config.yaml
n_kv_head: 8
head_dim: 64
init_std_o: 0.00604
MLP neurons of a small language model. Each row is named by its layer, matrix (gate and up: input weights) and neuron, and shows model dimensions 192-383. Each number is 500 + 40 x the weight over its row's rms, rounded and kept within 0 to 999. Numbers have three digits each. A neuron's up and down rows have the sign that makes its largest values positive.
After each neuron's rows, "fires on" lists the tokens most often at its 100 highest values on Wikipedia text that the model never trained on. A number after a token or word is its count.

L2.gate1466:508545492470480451502480479568508492479521430519492443471486498458507457525509467450517502481510503485444460497556477526534486498454473482533479467530463444559536437517469506510519465506470413428497555557563541569452472562484455544512535505433499438493463616619506550505444521555537498463504514576424507490475450514582507471447525556456476459517528480590527479488498489446530508446492510464551514550472427572502561468509514501519474473521530570593471454573451522487538466530510449514513517626456436522512463510521422543498460458521586376564528536557538537522536444495517491488
L2.up1466:594540501505527476507500507568476476480602537554458453532458481486560534513489463538509445509563567459457464440516506510465474503561528492527454507506506454516523472554477505441422496493500520485451438515481517581442508503468579555479486512523532463473477535499512498548557491525489504446500522450435531514466418460479568481501453571498514533483490466523416468527473514512492440431547574479559475570514532547533475594476561493459432508371472495530446509505506520538483484521454516549559486573492509536564466497546478504461492534449529541562518533471480600528476491569478533561
fires on: " and" 21, " /" 14, " |" 13, " where" 10, " to" 6, "," 5

L2.gate485:516470527523498446506519521500450531484523543463485553493472461476495507529562522528561514567481473452540499528525575542445501546508518479493519544513477548493430460456486548534526473501415471482541541473416471594531498453544546548508483491502483532507519526553512565496564561473574515436425483482503555482518526499551539496480556482447509496454552506542510512496493573507596498479508536496487461468468490565558575498509486465481546500479491484495539465491522535444502491457467433481466519447458485571543522480484508551495488541561589472454456480560448493444512544544552519465
L2.up485:493465468505498528563500540496473556531529456480487432501542466524517492462420500477476540531432501528507462464500516495453456493455545474506506476488556596453561467505483430509481537565522567401530565474480571540555561488507508513481506501514455503473547551506487525522526444466516488536465564469439551509493544509484501522507444561461576497500524534463511520520502518440537489515472561528582517486523549494508549501497506523522542564427482528464440419513574502503530531482542515473449590527586557519481513536527555454469570505477485522456471544485549553420479445487496555526
fires on: " of" 32, "\n" 26, "==" 18, " de" 5

L2.gate309:514470486453464474531427536418479519403427536462520467512496505520447519486531545501598485502448520488440532552467552512532539474496455469479490524555482519454502488484449502599556516478562574499453565407524526501462498510471552518564556526477472509465466537565575434549534504522493428510493513509476492509527517546499513525508486522595591478559527557448498514505557542491499520533441512517516500508468473629489552559444474521534487499528507450527455504531459504479526494496440465524501516498474517472445464500573521537497524405515462560447520559516553446447473483504393555552
L2.up309:491484508479467518515464502508476477510506514513485431413420514436551549483533524543446499546472474431480445527540457479490462520414380459492542516421481565541533538524513511481472451495599459528441486480475502531472514535485478538468501579514507489451537505544499414482493498527448492505516389512506513464405432513430563537530515452573500533475569514438461543550512558515467515445488506554500470543500490475510510514468500459467440525493562432543557489485534508484462508579547470362553533509534522490461481514489522532490557491474492451469551504475502468482517500528585529452
fires on: "-" 39, "\n" 35, " |" 13, "|" 8

L2.gate574:500542477499487462475479496499509469544427420513561510452515605466547564565563465504540473517563447434455505439502491388464543528498557480442488470454535500454539454461484437430407452482525519569431437554553555473470476580518523516475549496465492535495550465565556475426524493478535571483520431487511626508535501420502526496497510501449464493494524498518431530543503551548526554537524533484486471461528533499553471552466532537461515451524564562478516506481451462585511585490432522454501411448531494490501471494514487529445515490446542384503558567544452534486563423493510426529
L2.up574:508437448510516523518519572510489495521558502571456536589492560487504468500477466488460454521527452476550516522559493473526454579519526441443411512467513501491532510445527455445527477516409466536472488468450425457519459542490476470488526399471537537491573550415489620452563529427518490518498540442468572494477438469539484506485561512574592506535603523533573503539550527529449506508534461528548460518513501472600512463444561500509492502529545530431438501505519435466495457494534495541521467462540451506558562464465502479587426495506488452501515466528530496473445485537526515542
fires on: " |" 30, " of" 16, "ign" 10, "z" 8, "," 7, "-" 6

L2.gate600:589476481446587598490567540479533473502503557538414530487531506477482541480452480533555517538522522461476467417516458583514514478473446487473434489549526502503547497538561504473535493421449515470523519491629491443528489445536490502494478514492479554444457545487492447474557499509529476480529504487514492538460512478474514563493494533505521563498526576486515512485463514496511457507502485516452493477450445488452537495554507416575446497573551512444481560436431492524482491461538479425501482520415551467511482500519432509509541483521480471422474464490538485561467428494544532491
L2.up600:526491493489556516517483494450462467439550521447582559466485493471469471539513485543487488423498494453578461521449510559463524508511495500503431474444450445527467535592443459520466523495516597524513503502531462518513534483525493435502520454493523482491545535482496471396498502514426555458438402478477539501424568507415521507500506477505475468476501477532521466470490509522486470548493507519461510549502519528518588483440482538487532496425486488462501472465595501486444506525485488491535539514504460534487542520475551455560531465417470518545541490495445488417494539539540495450
fires on: "\n" 21, "-" 21, " of" 8, " release" 7, " for" 6, " |" 5

L2.gate184:498500510540487470496431523507492492523486519519530489508528431462580466541498490447497501489497522463546485473477490461523538482489512480429482538504500566456508420435582542492457546478479491507549443545538482498486505542566493476457540526588489500443495515501491531526545488546457513529418468512492528544454536496549481500453535500527535523528582454528485501492507481529511511544508518495476494448483520456563406513492525473483521463543458454575480467489410558574448524410436510537545495546520439391416476494488458524526424605472550474571533475469533457489520514525532430398
L2.up184:511557522506489565502472465482468536530486506569565455527487481432514452531515468468483439515455471465550529575546486524544525440538517566469471513552527419439521450532534530505499524417451460536548506499514438500530511533599532545521512532548473489535481504465518563550545532535501506493420465494481500508470528524495487551493582520528489447513587565514492471494451499603508458518500491488413477448497546541553482443504418496461526443488516515481478476524431502587399564436524487496487519454566480488463554495510465528517520558561553411526531529473486536499472549537534489497
fires on: "," 98

L2.gate1395:561549502498513552451487447473535446533490465493432514494451531540471464439465478481510529527478479587529527529590519456497440474488546546505487466495500470469473495618499441479515534413531463483520458491580554476537429487452513508500569494516526525526560597494443431484556576525479500505451507466484526450562505515505469504528563521549445519455473486435548486466508547536547492535440535555603448512446446510423434489503499513518449500473512505489469484453504502532434498554544522524461531472441530499458549533559454488501520460466483488492503528524466433496500525451536509498
L2.up1395:532523536501533564438499537497528459490510448527410523343458491463512497421452533501523597465561448510516513466453530501509488489551475484433591536495501559514414530465533494487504506481522471486531489460456478475458441508569539437504536534499563515477442427509524417492555467502593468484466537503486495571461567529482575569487462579587499477518485436503525505531474468473509554493451470475536484517496600521505536496492532487473465574421483467521471545490525463426515467538502422442543503495486507532456586494512422518477500550478519518499518520466569488472461487485454530472
fires on: " |" 34, " Year" 10, "ches" 4, ";" 4, " the" 4, "ro" 4

L2.gate589:529483404479550463552501504467552535467513538441471471432486528559475472500593494564552531513519461541460533504535495520492487505496497484527467522509458470493526429518466472522517464473520500521493524461524533514540478532511532532530596472486478531435506582557492410523491474464403542481577475442426466563557500510516421473501585494515490436555488474535486475503450507518597465468490509475507450533458475498531505441542482477466487445476435427592570531541498535466446500448463477560421527431475472566491442500567435512455497496493483512458500522466497525535589459464513491498
L2.up589:469529501492534537549579463447525473460565417473480504516479556506502503512504509488455456501549413477490510528508439532459452551519470452509531472535513529493589559577449475506524476471426429535511433470458545480495522539531579452551506474540488425525458484485488452491530488466452472544521475457512520503498483398602481502482598516599571490467406454575507471521557575471463460512522577535444479519495532479543514489502489529461520476482463471542463512459507504434467529443462436569539532524454542472536579502512512508573505445434521504438515561485531477513520555507561530486
fires on: " |" 22, " (" 16, "," 9, ";" 7, "|" 6, ":" 5

L2.gate475:527506493517515502482567523538525464491541509585523523426510535504508474562533455471522502539393464487502451408523504491535547559414500514410495545576474556530494524483523481483398557519637533520529568470499508518583504416478413466601501526500509534444505460508440547422542501590528492508536494468532458519519505440516465488503623482471448512516446474514501504500526490493499534464478473513470512507483484494533448530527529476511470492481445497459398503479546413509501493458470479535383535479482505477442594486524519473493521442494537496488494426503525476519484564530400481448
L2.up475:526445506507494495491517474492533469475471453513507491506460528594483429551523443480484471452571454477512555453490484492559407507472470549449539462524508542484521520556517516542509437434516474484479516467476470441548458433486531555489516524510531454510459532484455515493477433519485527524543527493537517455562414465435406511442501571556542465466485484533543509494557505435381441475511515492552460583467520497507537481507554422490507481511508489567404438508514447492539447527475464459522544551482526461505484412523556439552486520520554465513465458549545512519522472540463524481
fires on: " (" 20, "-" 19, " as" 13, "f" 9, "as" 6, " |" 4

L2.gate586:525480560481465489513513546481439508457482510515546501448502540436446505485454511463479504495574552484484498447479439537540541522557488558544483456531490504522514498467459445510513516510568497468468540525533512513519485481437480523458430517502459505464505494468537486465467496540494433518470464493489473437616550418504532485422538436505542470485498523491542557522453478501616539517518495485515455544579540612479481571518558542544575502557441441495557489424493445482491519504473433508489446511502553470547506515472478492483517548546454508445485524449547445501472512466490561502
L2.up586:536517513471441479528478531469466490535560462562483454466498490385452563543590517529516543478520501491513520417472535519451537496512548466467519472465503477543540472503555453464474534455525538523474445501494558418560477465483522504535503516440419529535456467459549473558437389529509513490479474461552428484549468458525516481482586494461514433433442529489531523528499495474533494487554555476536497547563535523492592528475512568529559552532466483518515454491485486507509503501545503481541511519540485582527471516502477535532520476480498565464438506484454454493433526536568509487
fires on: "-" 46, " of" 11, " two" 9

L2.gate1116:470509449481494432517486533569505490526493609478486562512469554430484499642506503413557434452550535455420477519448453467478526514492500446498462413479514517513494520517514502422550484479465500543557472536473519431514497477605458492524488534554503433487519502519473499546497455492533513448500505447468470438503509533516534515515546548453477558462611479545523483492565517550466524533552494457546481421575500495534531542511535550492497395448485528489523487528500522521536521484542460513497511501539473492432515444502476547540495543507457461556474562590505573422483494507453462518
L2.up1116:497541503484459464517551551482511545457477380534482520512447488531545449476461501486473468542441479477513519495477566540496537474512486502445475467510484484441564476503558462432438536448477592410474458531480486480518467453513505442531505490484443522436505521463511566454533500502439503570476477481437486550453480543480410494450574537563563466550519566442532468453456504474520474395459528494453475506529531487570463452525452461467510484479465569447457491518489402519532460520566534525443488521460499543518556560477486470495545516479480441442491402481480459495514501530539490510
fires on: "," 62, " February" 7

L2.gate892:560488541487555500486399480473535581523484537495517480573472533472462510486427414568521468493578485515484550518546521487556535523533520501532515535494423532502510493510496507524451502507600418547495448549510512472513570524525518469509487468476510473526512501456454468530543534482493514482484496527439456608466498524528474443534534467493521464513444524472509543495505488499548506550486506505547445540543566536512563447520481546494535521508517533462487495469536510475510473573521521487454496517442516514521519494532541454460469470516504501541513482467510582470377512492435492515
L2.up892:473547507550502590485473506533552515532552493485440449407556477462542531501482519531412499515513486590503377409474516478510520496484588489475508478499438549532495550505491470547437459510509528483523511515542510462532492438532428400532512516505454468502534532505475501470473489471456476486426457531522519545549483514498512582513491507455464555521562520511531539556554482535481443541434513535499513498452534477452478525521503518512474445582530483515470498418487529476505433540520468496483513486594560547468476552494531511464557470529472502505464539504548571425507525474524527453
fires on: " to" 15, " ==" 15, "==" 11, " \"" 9, " is" 8, " was" 7

L2.gate249:497479509470469549531477487574478473577571583517517523479451449489537479531535508540523536485522477524452483450544560518515490461455603528545470514503432514519512478470469524460460470450448527483508549529537459469539451469514497532528542519467545503551501481484507580504489545501575551458370468528481498482510436569442455476444502476472427528493489514489534497489500491468542510512500462466536541454502499473520502519474505509529473547510498499490491554426509561546538510559524478497497499447558473514531444537510472496473549499506539485461503488446520433468459520492506552465
L2.up249:476511552532548489542490440508532485485495472466528525453500519547528503474549548570600501524524591540518448516472449546481434482551546542474523488418505531500508444483484501481470490491457561481482459453487487531499536499494405602464469443511456450511530492450506517482483525469519402520509543551471516449486515455514512494486504465483539496503480488477419553466425464485503532431519502528448475443521436490498539543508498540583489546475508460514585467419481512479568438523481531484490555450506535540547472558509544512554492426532463571523512546514565533496484471505496527446
fires on: "\n" 99

L2.gate756:492455551487491516560481474510541513520554511533504544503488511518483376491471445553455491488517468514454514508500504512559459575524518503543511494534484529490533529527533546506552523475466485479462455557430442458439486504442487462493499443527487471462500448455457424454521531505507407530459520470509534523471423557508457523503544510532480506511463541436537410522529427552523521500419496515563488456479596499486468535418494525455526521510540527555539539501504534543564415505526477529473500460548456557491489464545457548439483460500524512507510486509511456441456462443527506492
L2.up756:525452532521530553513476477466524512471493536495498492494518503520464420510470466536478531453506433504466543501496516502552474565457555520499481516519529561430465534491579542439517492483476530480425464467443482477446519484477458466494478440494475468480526475461433435454459520473483376589496456525513515521517460544456529495504526487554472467507478529493514399508504400525519539548431479535563482449472572503539523562457488515443470545456542512528495519466511545523539483455546470558506480495551438516559537509522423518467448450532498543522552451538503425413469484367552524486
fires on: "\n" 51, "==" 31, " ==" 13, "===" 4

L2.gate161:475458579508532525568585501524552527487579550591520573436477521443518522402501543531544537491591505510474461443492430536480517470513530508503548436501447485483501576519488490514562459519502586540466554513471460523573509463543514545468531473464525500516545496432495545467499473466476428521496491538466477468547451546496462481481449515568505462511546505515561472428498439533541416483488498499529493482479543539449473413576489468538523527527602468504510441571504450464499548453517550489496423497553469470538566443510433502531462520609508541499487453542501495573523479505525510507
L2.up161:516473457570535434520501514466519561621471434463495546481475546447503511516517490530497503567530500519555545478445496490503515559523575447547437500502464473461460529509522429435431496459506498477489531446594584516523566591542514527474539442441481546483512514405505504525470565501523504464519485433485528544552522509407497439543513453422471530529471444540526538507559508468535524601536503533544481519515523519531520503501461507521565414560470533555503477502475463566441523513517527458450480534553421484464478489500524470526523464564539524487554509484516513505460532438497508506
fires on: " of" 61, " number" 9, " new" 9